Weights of a small GPT-style language model, trained from scratch on English Wikipedia.
Architecture: learned positions, tied embeddings.
MLP neurons of a small language model. Each row is named by its layer, matrix (up: input weights) and neuron, and shows model dimensions 192-319. Each number is 128 + 24 x the weight over its row's rms, rounded and kept within 0 to 255.
Before each neuron's rows, "fires after" lists the tokens most often just before its 100 highest values on Wikipedia text that the model never trained on; "fires in" lists the words (lower case) most often at its 100 highest values on Wikipedia text that the model never trained on.

fires after: ",", ".", " is", " was", " as", " and"
fires in: "in", "the", "an", "for", "by"
L7.up469 [111 128 134 100 138 102 140  97 152 132 105 153 145 139 129 117 154 182 160 173 141  96 112  67 149 137 180  77  94 123 115 121 112 117 135 140 133 136  91  98 115 109 112 130 134 108 138 148 135 113 144 133 131 134 127 120  91 145  53 109 134 171 136 135 105  84 111 141 111 105 113 135 104 132 153 214  96  89 181 118 108 149 165  93 152 129 155 115 105 104 116 128 112 140 159 130  81 130 135 125 150  95 104 124  72 144 144  90 141 134 134 110 170 119 143 137 146 143 133  97 130 146  96 103 111 103 144 141]

fires after: ".", ","
fires in: "at", "while", "after", "there", "when", "despite"
L2.up981 [ 93  97 155 128 126 116  99  72 139  65 165 110 127 141 146 164 147 119 130 128 107 117 128 163 144 100 145 116  84 110 126 120 142 146  92 124 112 127 140  83 149 153 160 137 147 115 132 135 131 100 110 121 112 120 120  90 146 114 123  96 113 111 151 135  83 144 122 160 129  63 122 117 133 130 106 127  96 115 130 120 104 172 132 115 122 116  79 106 126 151  99 117 141 141 130 165 102 126 115 163 117 134 160 155 133 155  86  95 111  96 104 134 159 150 209  90 143 121 143 150 143  75 169 112 115 114 129 177]

fires after: ",", " although", " if", " while", " when"
fires in: "it", "this", "the", "most", "both"
L3.up703 [130 136 155 104 176 152 140 104  93  79 120 123 121 116 119 137 164 118 158 135 121 132 143 171 145 110 134 105  93  89 119 110 110 159 131 124 124  84 150 126 151 124 141 118 134 148 109 119 129 112 131  78 125 120 127 125 111 138 161 110 154 118 156 123 122 157 120 154 145 158 138 137 121 131 115 114 118 139 141 158 128 123 157 159 126 172 124 114 125 122 115 147 151 147 140 157 135 146 119 102 134 136 148 133 102  82 126 148 141 132 141 155 119  64  88 127 101 152 145 121 117 118 123  88 138 104 121 141]

fires after: " the", " The", "The"
fires in: "first", "last", "top", "following", "most", "national"
L2.up619 [132 150 172 139 122 134 162 128 144 136 105 125 123 128 141 152 101 155 154 168 127 105 128 103 133 136 143 115 114  89 113  80 133 123 100  98 138 175  92  93  84 134 159 127  94 134 111 131 127 141 154 127 127 155 129 112 148 110 110 120 125 153 105 153 146 151 118 117 153 168 123 181  87 111  97 139 105 120 116 112 102 131 148 114 109 155 115 160 101 150 134 137  81 143 112 158 139 157 159 176 127 113 137 147 144  84 147 110 115 149 102 118 116 135 169  96 115 109 152  94  83  71 137 127 126 133 122 118]

fires after: " the", "'s", " The", " is", " and"
fires in: "one", "first", "largest", "s", "only"
L3.up239 [135 105 200 111 126 133  87 102 124 135 110 154 162 100 131 150 129 119  83 136 133 119 143 120 154  94 119 152  79 115 107 109  70 131  90 143  78 138 132 137 117 120 148 145 143 168 128 136 152 120 163 119 122 119 159 144 123 163 104 120 134 130  90 123 102 133 141 134 134 164  91 130 150  98 111 137 154 145 130  99 121  90 141 100 137  96 141 119  89 119  82 130 109 159 150 141 115 108 118 113 154 145 183 158 106 113 168  94 167 102 134 144 102 103 134 106 124 172 122  99 148 105 144 157 113 148 146 126]

fires after: ","
fires in: "but", "it", "while", "although"
L2.up303 [125 105 175 116 167 135 116 125 111 168 117 125  89 202 131  98 166 120 137 142 128 119 127 127 146 138 162 125  87 172 133 115 140 126 120 152 136 128 103 112 202  95  80 159 147 108 137 106 126 108 151 147 114 121 130 117 138 121 107 154  98 170 124 141 109 160 102 128 104 139 159 176 152  95 105 163  74 146 132 173 142 133 139 133 127  72 168 141 105  88 130 138 156 123 137  97 111 160 118 101 125 155 133 134 127 127 106 129 123 151 149 113 150 185 107 149  71 129  89 122 139 124 140 134 125 126 155 125]

fires after: ".", " a"
fires in: "both", "many", "all", "two", "some", "these"
L2.up686 [ 83 125 171  92 120 101 151 121 122 136 136 157 109 166 162 147 128 143 165 115 127 111 108 114 126 163 124 132 134 116 123 103 147 166 128 137 152  96 164 162 156 139 181 119 155 102  94 123 128 124 145 155 138 124  98 119 121 134 140  99 159 109 101 113 120 122 118 173  85  65 150 102 142 117 126 157 134 131 124 140 129 116 160 125 103 125  96 127 110 118 124 145 137  92 124 123 121  87 110 105  99 127 147  95 153 136  88 127 126 173 146 184 160 130 155 154 106  88  57 121 153 150  95 128 153 146 154 132]

fires after: ".", " the", ","
fires in: "this", "same", "which"
L2.up822 [136 106 111 141 140 110 131  98  62 104 132 108 113 164 112 161 129 109 138 122  90 135 170  83 153 104 130 152  89 141 117 157 170 138 123 131 176 118  88 119 182 146 120 127 131 151 132 111 117 151 103 133 130 148 136 169 132 165 119 105 129 103 133 148 135  66 160 147 118 157 101 144 116 106 159  87 131 148 178 128  99 129 140 127 112 147 120  76 121  97 113 108 143 104  92 122 132 128  95 147 165 103 175 106 144 154 171 167 124 135 144 154  91 145 102 127 153  98 138  97 131 103 101 147 135 123 127 137]

fires after: " is", " was", " as", " (", " \"", " |"
fires in: "a", "the"
L2.up1125 [122 115 152 143 119 147 178 132 113 117  87 166 135 136 121 145 112 158 106 141 123  87 157 108 126  99 128 106 120 153  97 136 159  89 152 144  94 149 113 111 128 134 120 143 128 104 118 137 118 137 124 131 136 139 140 133 124  91 122 135 156 170 156 153 151 119 189 116 100 154 125 144 104 158  86 173  97 112  93 131 116  94  87 105 180 151 126 140 142 137 109 124 116 143 127 136 123 115 135 194 118 129 128 127 129 155  99 133 121 150 138 134  93 147 155 143 108 110 138 120 133 103 121 161 102 124 123 175]

fires after: ",", "\",", "),"
fires in: "which", "there"
L2.up1117 [134 122 135 117 144 157 155  73 125 125 112  90 145 150 110 145 152 172  80 121 104 158 116 133 154 145 165 168 118 187  94 128 107 116 126 123 128 110  93 155 119 149  89 182 143 157 116 150 116 127 137 119 145 100 148 104 112 133  95 126 111 121 158 159 127 129 181 161 153 143 158 169 118 191 125 154 132 126 129 114 142 123 127 130 131 192 135 138 137 139 118 126 130  90 139 100  93 108  93  82 130  82  98 120 121 124 128 154 136 115 120 118 134 172 102 119 157  95 166 117  82  73 152 148 119 116 136 125]